From a checkpoint of a small transformer trained on Wikipedia: learned positions, tied embeddings.
MLP neurons of a small language model. Each row is named by its layer, matrix (down: output weights) and neuron, and shows model dimensions 0-127. Each number is 200 + 20 x the weight over its row's rms, rounded and kept within 0 to 999.
A block is one neuron, or neurons of one layer that tend to fire together. After each block is what it responds to, as a language model described it from the Wikipedia text at the highest values.

L7.down113,221,194,223,174,192,207,217,174,170,224,219,192,243,167,223,194,217,203,200,225,234,216,201,211,248,208,201,179,208,188,165,215,193,211,178,184,221,214,207,217,206,221,207,196,209,212,176,202,177,224,204,214,212,233,223,200,194,203,193,235,209,196,232,233,246,209,222,199,211,251,201,171,226,176,198,218,205,178,231,214,214,199,238,185,183,203,166,151,210,221,207,179,206,214,222,201,196,167,240,198,191,185,222,193,213,180,218,179,208,224,197,206,184,205,203,224,193,181,213,198,207,221,224,198,185,192,229,189
Responds to: Prepositions, closing parentheses and table pipes right after a team, event or person name, mostly in sports and biography text, as in Redblacks of, song by, (aged 21).

L5.down37,214,213,212,232,182,189,203,172,191,206,169,204,163,217,194,211,211,197,204,195,177,204,214,216,208,214,215,157,257,193,223,237,191,208,181,226,175,207,211,202,209,214,188,239,198,211,171,219,194,186,201,217,177,217,247,196,198,179,218,199,188,242,181,210,208,188,197,209,250,241,186,216,183,218,181,211,205,149,182,207,181,215,218,186,198,194,202,177,200,184,212,194,222,208,223,212,183,207,191,219,207,189,166,224,210,187,201,208,228,220,188,209,179,222,209,206,182,173,196,237,189,176,195,226,249,157,201,197
L5.down40,220,217,206,204,177,196,222,213,209,198,174,183,197,191,190,185,232,161,171,225,154,195,175,171,205,171,211,189,204,193,225,185,198,222,213,230,184,182,175,204,212,205,154,210,206,202,206,163,162,198,214,200,226,213,184,193,184,201,234,212,219,188,221,209,200,204,195,226,186,232,206,215,183,174,204,219,185,171,190,204,224,177,163,196,168,220,197,202,195,176,237,181,232,213,202,146,163,180,175,207,186,177,213,230,212,193,207,206,177,163,204,214,211,188,213,188,171,226,199,194,200,235,230,190,227,199,201,205
L5.down46,225,198,159,172,203,200,192,189,201,221,206,181,226,186,214,172,210,204,237,179,180,186,210,219,182,196,190,213,240,181,152,200,224,180,189,194,165,179,216,195,187,215,218,178,185,197,174,193,199,211,169,213,191,226,197,224,227,199,221,190,173,235,216,186,216,196,185,179,198,260,190,158,212,185,242,199,189,204,198,157,220,175,206,125,214,200,215,191,178,228,209,209,200,210,224,212,200,214,190,212,237,231,185,212,202,203,201,185,221,254,185,190,224,190,226,195,217,220,189,207,203,184,151,183,205,211,181,194
L5.down57,235,206,168,163,184,205,214,219,216,209,209,210,217,212,210,174,155,216,236,216,214,208,202,191,199,213,231,230,207,182,179,220,181,179,217,209,203,225,228,172,221,159,202,210,170,178,233,191,183,214,179,208,174,193,206,216,187,214,172,186,204,203,189,187,173,182,224,198,223,217,213,223,161,204,205,227,211,226,186,228,189,178,201,192,185,231,193,233,158,225,194,197,154,202,194,212,212,179,206,174,196,182,209,230,176,195,217,225,205,217,220,184,188,194,223,214,213,196,223,223,202,192,177,215,181,194,219,204
L5.down249,183,217,202,217,205,144,186,161,206,185,188,220,200,193,206,180,196,197,198,238,198,176,204,149,215,215,208,222,194,190,191,161,202,205,197,162,204,208,197,208,214,210,190,203,201,186,205,163,191,199,185,189,219,207,232,189,185,189,179,229,228,206,177,238,206,212,213,187,216,239,197,197,190,252,176,200,179,182,190,202,216,197,161,229,202,198,187,212,165,200,189,223,225,201,196,189,236,206,222,213,215,213,202,205,219,215,204,198,212,204,194,227,195,215,221,190,198,177,189,172,180,179,197,177,204,206,197,201
L5.down264,234,197,233,196,181,214,213,172,201,192,218,210,230,212,258,203,192,167,220,218,202,205,173,185,195,199,220,190,202,191,243,192,184,200,220,205,188,198,247,202,223,186,242,195,219,219,199,220,174,201,198,169,202,238,211,194,241,211,201,201,219,201,165,176,227,217,177,191,181,232,205,234,192,199,201,178,185,184,196,211,201,204,188,178,186,181,177,173,169,207,204,185,217,197,185,223,182,183,208,218,175,201,182,184,233,168,204,185,198,175,216,176,201,208,201,197,216,186,210,212,202,186,176,202,208,192,192,243
L5.down360,222,192,200,185,230,198,214,181,212,214,190,199,219,192,206,179,169,196,205,229,218,186,197,187,209,244,182,223,212,184,192,177,220,177,205,188,212,191,214,183,214,172,176,242,155,204,198,214,202,191,204,195,253,248,201,207,191,203,217,196,219,212,199,229,158,214,199,177,202,195,186,186,198,230,143,202,195,183,190,204,261,182,157,206,203,198,219,218,208,174,181,208,211,182,187,234,179,185,216,222,150,209,204,199,213,217,197,199,182,199,207,203,185,212,209,200,210,218,207,175,143,177,223,236,244,175,206,218
L5.down691,188,187,220,209,201,198,226,189,196,196,204,185,214,217,214,164,185,229,177,186,189,210,233,205,201,200,205,182,185,208,206,198,201,178,233,207,191,186,185,190,211,236,197,234,181,190,216,204,219,221,247,170,232,185,204,200,210,206,176,239,208,172,210,244,211,165,202,193,222,196,224,222,209,190,193,208,211,178,215,207,206,215,195,203,206,170,224,234,205,194,181,223,233,248,180,190,184,172,192,252,173,221,197,196,200,235,190,225,167,195,178,196,190,215,217,183,185,221,194,192,173,196,198,202,238,196,197,209
L5.down814,221,168,192,229,185,187,219,197,189,227,182,197,242,216,172,194,202,235,197,229,233,214,219,215,178,179,203,199,208,207,181,182,201,169,195,211,230,181,220,206,216,196,187,227,189,236,248,206,208,191,176,203,211,163,188,186,164,205,211,225,243,179,180,183,207,211,191,208,208,221,227,215,211,204,225,203,204,170,198,225,194,155,207,198,204,173,222,212,193,222,171,174,195,207,210,207,204,208,206,218,179,217,190,190,228,210,183,201,225,201,192,213,170,206,191,189,169,197,182,216,172,202,198,210,158,201,180,208
L5.down821,230,230,232,164,213,229,160,233,219,185,179,205,174,219,157,183,178,166,199,204,176,191,203,183,219,212,209,209,205,190,204,192,218,214,212,211,217,196,179,199,200,165,180,192,196,189,218,212,214,219,222,200,225,194,209,184,190,212,194,198,219,166,211,233,180,214,214,188,185,196,191,211,208,230,188,188,195,191,233,173,221,192,165,236,196,180,208,194,198,213,184,216,239,167,202,202,199,185,204,213,216,173,170,215,176,194,240,198,182,177,214,206,185,187,173,190,183,201,234,213,223,198,217,178,212,182,181,206
L5.down949,242,235,171,166,196,170,182,161,194,191,200,172,195,212,193,198,177,160,202,184,207,211,189,195,212,188,211,199,205,202,182,225,176,196,186,210,194,183,213,200,201,213,176,230,183,188,188,215,194,208,195,182,164,219,233,188,198,175,222,221,177,209,204,236,199,184,179,184,190,201,180,200,189,183,177,225,184,189,216,194,194,195,206,214,193,206,205,183,174,188,188,198,197,188,219,186,226,185,182,230,152,191,198,201,222,186,162,198,213,169,188,206,208,210,208,193,195,170,189,205,173,202,217,232,247,202,176,230
L5.down1007,203,173,173,203,207,224,212,187,199,201,197,230,192,201,199,216,165,193,229,206,235,180,181,192,219,200,229,199,207,228,233,211,171,201,217,185,194,219,227,202,215,198,215,206,199,215,169,230,168,207,197,224,201,195,205,179,244,222,187,193,201,219,183,185,212,179,223,208,201,214,222,199,167,195,224,179,190,195,183,222,176,201,177,198,202,214,244,187,195,195,198,213,192,209,175,186,209,209,192,255,190,186,156,205,191,169,210,187,228,195,223,187,208,223,184,183,211,210,210,191,200,216,184,196,221,194,196,204
L5.down1224,197,208,183,176,219,224,197,197,178,192,192,183,204,207,182,173,208,228,219,234,255,214,208,196,205,210,203,185,201,197,188,203,209,163,213,192,201,190,200,190,182,210,175,192,215,226,184,207,210,202,212,206,224,208,233,184,200,198,201,201,215,185,194,191,205,208,215,203,206,198,196,209,216,221,197,222,193,162,220,175,215,191,191,220,187,182,181,175,183,193,211,203,185,213,192,220,171,237,222,220,211,231,216,205,181,165,187,192,189,203,216,232,190,205,189,196,199,224,229,199,230,163,227,220,222,173,190,181
L5.down1238,227,228,223,158,213,224,208,174,190,217,211,232,234,244,190,205,209,206,222,228,215,254,178,213,194,192,191,204,196,201,202,154,200,183,179,190,199,213,197,217,192,135,168,193,166,224,188,210,226,230,209,201,193,206,196,173,208,193,191,212,207,230,207,208,247,167,199,200,193,204,179,176,226,194,216,197,181,167,203,188,199,170,199,223,193,213,195,227,193,175,191,209,200,231,206,187,232,230,187,202,188,184,219,155,207,237,196,229,194,203,178,207,205,210,172,210,222,222,188,166,208,210,214,177,179,202,220,163
L5.down1309,195,195,206,198,193,171,210,184,187,255,203,215,207,206,252,185,224,175,208,194,167,171,189,195,189,187,184,184,197,194,217,222,181,214,228,218,174,188,189,223,192,230,194,180,212,181,209,174,262,224,207,199,245,158,247,231,182,216,206,226,181,195,169,199,175,185,206,194,197,170,167,161,178,164,160,196,203,191,209,189,205,208,200,210,214,214,196,174,184,192,194,214,215,177,216,214,197,178,205,184,197,188,149,206,191,217,176,205,231,195,189,194,184,253,208,193,182,220,202,193,192,171,199,195,214,224,196,166
L5.down1438,178,179,205,218,208,186,219,180,168,241,192,194,205,229,227,147,182,242,235,196,204,188,207,192,193,219,239,204,206,232,187,142,220,211,180,200,177,191,187,187,192,199,232,172,184,205,223,195,199,166,178,195,226,207,178,207,190,213,246,218,197,213,135,220,163,188,225,200,209,208,220,176,196,213,204,182,201,204,176,209,185,218,177,179,227,178,218,218,215,202,217,190,217,221,219,181,194,192,182,181,182,183,210,235,229,244,214,202,178,197,187,169,216,222,194,195,248,191,182,194,181,207,198,202,199,171,195,190
Responds to: Final word of sports competition and award names in results and article headings, such as Championships, League, Games, Medal, competition, title.

L6.down212,188,200,202,212,171,173,225,229,207,194,209,198,208,220,218,217,190,190,206,205,222,178,218,240,204,193,207,160,182,219,169,182,204,194,189,147,188,185,190,202,214,204,227,218,175,196,177,196,223,174,238,234,210,179,176,202,210,210,213,236,170,199,189,220,227,231,200,221,216,188,191,209,224,206,193,201,187,211,228,177,224,201,200,180,213,204,199,176,207,225,182,196,209,253,226,229,191,175,183,203,198,135,186,215,195,196,217,212,174,188,176,203,199,240,245,197,182,225,161,192,234,228,213,217,170,198,188,235
L6.down1144,201,177,199,217,202,210,165,185,241,217,198,212,222,215,247,187,202,186,198,191,167,205,208,174,199,237,178,191,226,170,191,212,171,182,214,191,210,184,168,209,235,204,188,206,193,243,181,168,216,234,170,229,181,231,192,211,208,222,193,206,193,182,185,213,215,212,166,198,201,194,194,235,208,227,198,193,208,211,196,208,174,194,211,194,208,210,159,191,190,199,199,214,178,169,213,205,210,193,169,206,180,235,221,167,247,187,187,208,218,179,219,207,187,208,226,215,261,210,165,171,216,203,202,220,197,230,204,224
L6.down1268,162,203,225,174,176,218,186,180,203,186,204,205,207,218,195,219,185,204,238,217,236,176,194,217,179,207,207,171,231,203,192,191,202,189,198,211,232,192,212,196,197,214,202,177,210,199,193,178,172,184,193,231,238,178,205,208,199,217,218,199,211,186,185,196,191,185,180,192,187,223,196,254,187,205,207,206,194,168,200,218,208,192,184,189,202,230,191,230,195,177,204,180,189,175,190,205,204,168,200,206,202,213,187,150,214,228,195,198,198,177,228,197,212,199,209,198,199,207,229,205,191,215,205,213,216,217,222,191
L6.down1413,222,222,193,186,225,214,189,194,216,197,201,222,180,219,204,182,202,201,199,207,219,209,192,180,200,208,202,193,207,218,170,222,206,242,215,222,232,193,210,212,208,182,224,193,197,197,194,145,151,184,184,189,189,217,201,194,215,204,219,193,181,211,219,192,132,202,230,200,204,179,210,184,169,178,194,210,229,205,165,193,177,265,180,198,208,159,196,196,181,186,188,203,210,198,203,186,216,197,184,203,225,192,179,223,203,197,196,207,213,251,204,207,209,190,163,210,180,205,200,219,215,231,213,216,196,196,207,188
Responds to: Country names and the final word pieces of them, e.g. Finland, Russia, Venez-uela, often in lists or table cells after a city or comma, or ahead of national/team.

L5.down229,181,218,208,195,191,224,200,195,209,205,186,201,196,183,195,210,205,188,214,219,191,165,196,208,186,222,172,231,196,207,217,183,180,204,187,187,235,181,211,176,217,219,202,207,203,221,200,239,198,187,180,220,239,208,216,190,162,172,239,200,199,182,210,195,205,200,214,211,224,209,171,161,215,202,187,205,189,194,176,235,202,190,226,193,198,227,176,196,206,226,219,235,187,191,163,219,184,195,225,192,185,206,168,195,212,215,218,182,197,208,196,204,202,179,205,193,173,201,219,197,187,206,224,222,222,202,197,166
L5.down416,184,229,203,164,191,174,183,212,170,171,224,203,207,165,184,252,196,167,236,205,207,170,190,189,191,182,149,198,213,194,210,196,193,217,195,192,202,210,195,193,193,211,200,187,188,195,196,232,148,176,181,193,170,202,252,185,189,200,195,196,225,211,160,195,206,201,208,226,183,163,186,194,198,186,178,192,242,217,210,183,228,198,197,186,204,228,167,203,171,195,210,208,203,181,224,210,222,208,216,250,196,196,219,244,185,201,186,213,172,199,187,210,207,195,214,206,182,148,224,197,205,208,203,162,183,212,208,216
L5.down454,240,199,188,168,179,226,192,167,214,198,221,174,177,257,228,223,176,197,217,214,191,200,214,124,186,241,207,178,192,168,220,211,213,235,206,201,183,177,194,192,166,177,236,182,229,233,206,208,209,217,221,216,165,168,184,205,192,201,179,208,156,188,189,208,207,205,224,201,153,230,221,193,207,213,204,184,166,225,200,168,187,212,196,210,182,212,200,196,196,210,174,222,196,215,189,193,218,248,183,179,191,198,209,203,180,208,214,215,207,192,195,227,219,208,188,194,173,194,202,193,227,235,192,188,218,212,210,189
L5.down466,168,196,192,201,214,219,215,205,189,213,176,191,228,201,222,206,204,227,229,186,182,203,202,180,216,207,199,254,205,239,233,220,199,193,164,223,202,168,236,209,218,181,265,187,202,202,176,178,202,209,233,193,195,245,178,180,199,195,230,202,214,208,219,225,213,210,200,185,200,236,190,184,208,190,172,193,206,217,211,161,194,190,196,193,178,169,220,206,224,206,189,198,194,176,180,202,213,173,172,220,139,233,174,199,203,184,150,200,186,234,204,201,209,199,166,203,227,221,190,185,214,164,222,193,195,230,175,168
L5.down484,235,225,190,192,176,245,202,227,196,165,238,167,215,212,210,201,188,199,158,197,202,207,209,185,209,202,230,221,198,228,177,218,194,206,214,168,202,191,199,212,200,204,188,214,188,202,187,195,236,228,181,220,194,207,173,209,208,165,219,189,234,204,182,183,204,201,214,187,204,217,224,187,197,205,157,205,191,222,226,204,189,235,193,217,200,198,233,198,194,214,193,171,184,215,186,172,209,210,167,203,213,205,169,142,203,183,187,200,192,209,197,241,184,219,162,216,201,213,211,201,208,220,209,214,197,165,199,188
L5.down506,213,189,202,174,207,195,210,153,183,212,160,181,205,233,233,187,206,190,222,187,220,189,217,186,217,214,190,181,223,208,156,181,170,227,201,200,209,164,200,196,185,205,205,206,200,171,199,176,208,186,183,200,198,197,188,201,171,206,238,186,204,196,193,212,177,200,183,159,212,222,192,210,209,225,246,203,216,210,211,192,245,224,195,198,192,177,193,199,202,178,199,201,196,201,191,205,192,198,180,215,194,212,220,204,207,201,213,216,228,224,211,161,182,186,236,211,195,182,204,165,189,208,185,222,200,193,217,243
L5.down552,169,213,187,246,186,189,209,204,194,202,246,187,212,202,214,200,168,205,191,172,214,224,227,218,196,184,226,218,218,198,208,235,198,194,194,213,203,195,183,200,196,209,203,202,206,196,217,195,252,203,212,189,220,210,198,211,211,194,208,192,173,184,192,186,221,178,215,218,203,215,196,182,184,207,193,216,175,182,189,208,190,194,214,170,214,189,222,212,207,204,192,191,193,192,227,203,226,120,200,173,188,196,170,203,200,198,177,193,207,223,180,204,200,196,185,195,193,223,175,171,202,218,241,213,218,193,183,205
L5.down762,166,177,196,219,202,197,172,194,198,206,191,213,227,173,232,195,212,223,215,221,178,203,199,199,206,243,195,209,203,222,200,184,225,228,167,187,223,166,232,195,207,208,231,220,174,188,142,179,179,193,178,227,191,206,190,210,172,187,198,224,219,218,227,205,231,191,214,183,187,218,197,214,202,221,189,199,200,199,189,189,217,178,214,188,197,217,192,185,215,181,196,207,205,185,246,209,233,200,194,234,167,210,214,144,205,197,173,209,210,222,198,219,202,193,206,223,203,198,181,157,191,202,210,185,178,222,225,191
L5.down780,215,213,196,189,228,196,262,192,200,190,216,196,197,186,205,190,201,211,212,170,184,156,201,157,215,209,185,217,216,196,187,187,191,196,212,184,215,199,168,214,188,233,235,256,212,215,201,195,232,159,206,174,158,229,191,223,211,202,205,205,169,209,214,170,222,195,192,158,204,210,223,227,204,191,187,202,187,195,199,150,209,184,231,221,203,222,205,190,202,195,169,198,159,145,206,219,191,201,184,219,183,211,212,196,205,182,181,208,188,207,205,180,194,204,210,203,186,201,198,203,171,211,190,242,210,235,189,232
L5.down894,238,209,211,172,167,208,180,207,202,200,247,217,211,144,258,191,174,169,195,189,180,232,197,174,231,228,175,201,215,183,214,210,211,215,191,163,203,186,194,213,176,200,225,216,192,216,226,209,208,218,205,227,206,171,190,188,198,200,191,204,192,198,153,222,177,200,213,173,196,181,195,203,191,226,166,194,210,196,210,183,188,199,232,203,199,255,187,188,200,197,152,181,186,200,182,192,214,190,180,198,222,198,189,220,188,223,200,198,198,206,202,224,207,211,235,196,194,219,176,189,166,212,222,179,207,205,212,222
L5.down923,248,198,176,176,212,169,185,186,165,189,215,225,197,219,212,164,195,221,178,204,204,219,202,164,226,191,189,195,178,198,213,195,185,197,236,259,167,201,206,214,166,205,176,179,212,202,203,201,214,191,194,235,217,216,185,195,199,173,220,158,200,192,185,181,197,204,225,245,202,195,195,183,200,211,224,211,208,235,201,204,193,208,178,196,202,207,211,212,224,209,188,208,185,176,176,199,229,162,222,218,197,227,195,185,215,197,216,204,179,176,209,237,195,212,199,193,224,225,234,183,187,181,206,199,231,227,193,182
L5.down1022,192,203,208,195,188,229,197,205,171,193,204,216,194,223,236,173,207,215,192,205,187,196,211,200,176,251,203,193,233,229,193,219,214,215,148,198,205,184,229,194,221,197,208,228,167,205,173,231,213,175,187,201,195,220,189,215,183,212,234,210,218,215,206,218,242,185,191,196,220,240,240,203,207,171,157,208,207,193,180,160,219,185,179,209,189,221,181,210,259,209,164,252,168,181,201,213,232,200,179,209,218,181,182,156,212,211,182,195,170,211,211,229,200,197,211,213,220,225,205,206,173,187,179,203,188,244,204,192
L5.down1127,197,204,200,189,180,174,221,208,214,202,220,203,208,216,256,222,213,229,199,176,190,205,219,201,213,177,199,234,192,172,200,203,226,211,206,175,240,209,195,201,195,202,187,207,201,215,191,195,208,192,234,216,196,229,157,186,188,217,218,245,175,186,184,198,212,204,200,177,248,217,195,184,219,225,197,217,243,215,213,198,191,197,215,229,207,187,202,176,212,191,190,221,172,177,201,183,216,183,179,213,205,198,199,191,192,172,205,185,213,183,186,216,187,205,206,195,204,175,186,220,198,191,221,217,159,226,188,192
L5.down1148,214,249,195,215,172,197,146,155,213,226,212,213,165,249,202,208,179,174,166,192,229,192,234,198,250,156,198,216,220,203,144,214,174,202,217,163,182,173,182,217,174,192,198,201,202,210,190,213,189,191,224,229,184,189,194,210,191,216,188,246,169,247,194,197,180,187,216,198,175,202,207,203,186,213,228,194,167,173,206,193,204,200,226,223,198,161,197,218,182,231,179,217,198,222,196,210,215,191,148,238,211,200,199,209,188,185,208,218,186,180,185,185,191,184,176,209,176,221,182,195,187,208,196,168,213,216,190,220
L5.down1194,216,164,215,201,188,210,222,225,223,234,209,201,203,228,200,199,186,201,259,181,184,185,226,195,183,199,207,203,214,208,214,185,168,199,256,197,214,197,235,204,211,186,206,191,174,188,213,201,199,193,232,173,192,212,241,183,208,193,217,192,199,195,189,217,198,188,211,184,204,229,201,139,210,214,194,198,212,197,205,161,197,201,155,151,195,170,188,187,196,200,200,210,199,185,218,205,184,211,200,219,209,217,204,163,193,240,206,217,195,202,203,214,191,223,195,203,200,225,193,192,228,204,219,218,192,221,209,239
L5.down1455,198,196,214,220,215,180,191,189,195,223,215,219,184,158,232,190,178,210,219,196,180,172,212,220,187,173,199,206,185,152,231,228,227,242,211,196,185,202,169,227,203,194,183,217,198,222,202,193,193,210,215,202,193,193,224,180,220,192,218,228,190,198,183,222,192,196,213,250,219,221,195,214,219,211,163,195,191,170,197,193,223,201,192,149,184,180,211,216,190,204,180,230,211,201,180,216,194,164,199,175,224,131,204,212,164,173,215,193,178,197,186,205,199,167,192,198,200,184,190,217,169,187,186,216,187,222,204,192
Responds to: Function words right after a noun phrase, mostly "or" joining alternatives and is/are/can or -n't starting a predicate, as in "succeeded or failed", "the servers are", "teachers can".

L6.down186,172,168,188,225,219,230,192,181,201,182,228,216,220,210,163,191,177,201,200,197,181,186,206,215,220,200,212,212,211,168,186,208,204,216,215,221,200,184,193,223,177,181,198,198,189,217,177,219,198,210,196,218,215,165,221,205,222,191,229,170,191,157,187,199,196,212,176,241,167,177,231,226,192,165,201,201,196,193,183,213,208,202,190,169,213,203,179,200,203,194,194,215,182,219,188,227,164,214,187,188,185,199,199,203,230,182,217,200,211,203,184,167,164,209,197,187,170,221,171,207,205,223,161,221,212,176,199,222
L6.down905,214,210,184,183,168,187,188,235,215,230,164,194,184,192,182,230,220,234,211,185,186,197,209,190,155,173,217,180,193,216,214,157,172,211,212,198,219,188,183,218,212,224,183,181,176,221,229,224,183,183,189,220,218,216,214,198,207,219,179,149,190,207,205,177,227,170,196,194,197,195,216,179,205,209,201,161,190,201,219,189,198,209,210,183,196,211,179,239,206,173,222,188,213,210,219,198,197,153,202,191,190,207,184,168,147,169,181,185,208,165,196,190,180,167,244,199,209,209,201,171,215,202,204,202,201,215,175,230
L6.down1082,227,224,216,215,184,183,199,233,229,187,210,241,197,191,228,231,186,141,220,231,200,196,205,196,198,218,205,239,217,193,192,200,186,259,210,175,206,197,136,192,207,210,201,195,172,223,208,201,236,202,184,223,175,193,179,198,216,184,185,209,181,200,176,160,204,192,184,218,208,169,204,224,202,207,224,196,197,237,216,226,216,178,205,222,195,227,218,201,201,210,210,189,166,195,202,203,225,195,224,220,195,198,185,178,183,185,187,193,202,191,192,217,188,228,205,205,225,226,202,197,175,241,242,196,179,188,211,185
L6.down1423,194,224,210,183,191,199,194,232,208,191,226,212,208,167,226,221,163,158,204,226,220,225,197,180,242,206,159,234,199,184,206,175,213,233,187,184,204,179,172,191,202,186,225,212,190,208,227,191,254,205,200,228,170,222,198,213,193,187,206,197,194,197,201,203,219,208,165,189,198,185,190,212,181,250,226,202,191,218,222,211,213,196,220,236,213,202,177,188,214,215,210,195,192,206,218,190,207,184,211,196,197,208,181,215,200,183,196,207,199,203,171,208,190,227,195,200,245,205,212,207,197,221,221,199,219,211,199,201
Responds to: Words between subject/auxiliary and main verb or predicate: auxiliaries and adverbs like was, be, been, not, never, often, -ly endings (normally, subsequently, reportedly).

L7.down1070,212,198,233,196,192,206,201,193,176,192,152,213,159,223,188,223,203,230,204,212,205,181,160,175,183,176,181,223,201,225,218,234,200,151,170,208,247,205,208,219,201,206,187,173,176,203,184,215,228,165,170,175,207,205,203,196,203,222,229,203,258,172,201,226,226,163,193,196,192,237,213,200,208,194,198,202,232,179,177,176,222,211,188,209,170,182,232,220,207,226,213,207,205,189,192,185,159,179,198,246,186,193,208,188,245,152,228,206,210,192,186,183,178,213,184,238,197,205,187,194,202,184,194,192,216,224,225,189
Responds to: Responds to the " =" closing a Wikipedia article title, " a" after a preposition (with a, by a), and mid-word pieces (photot-ro-phic).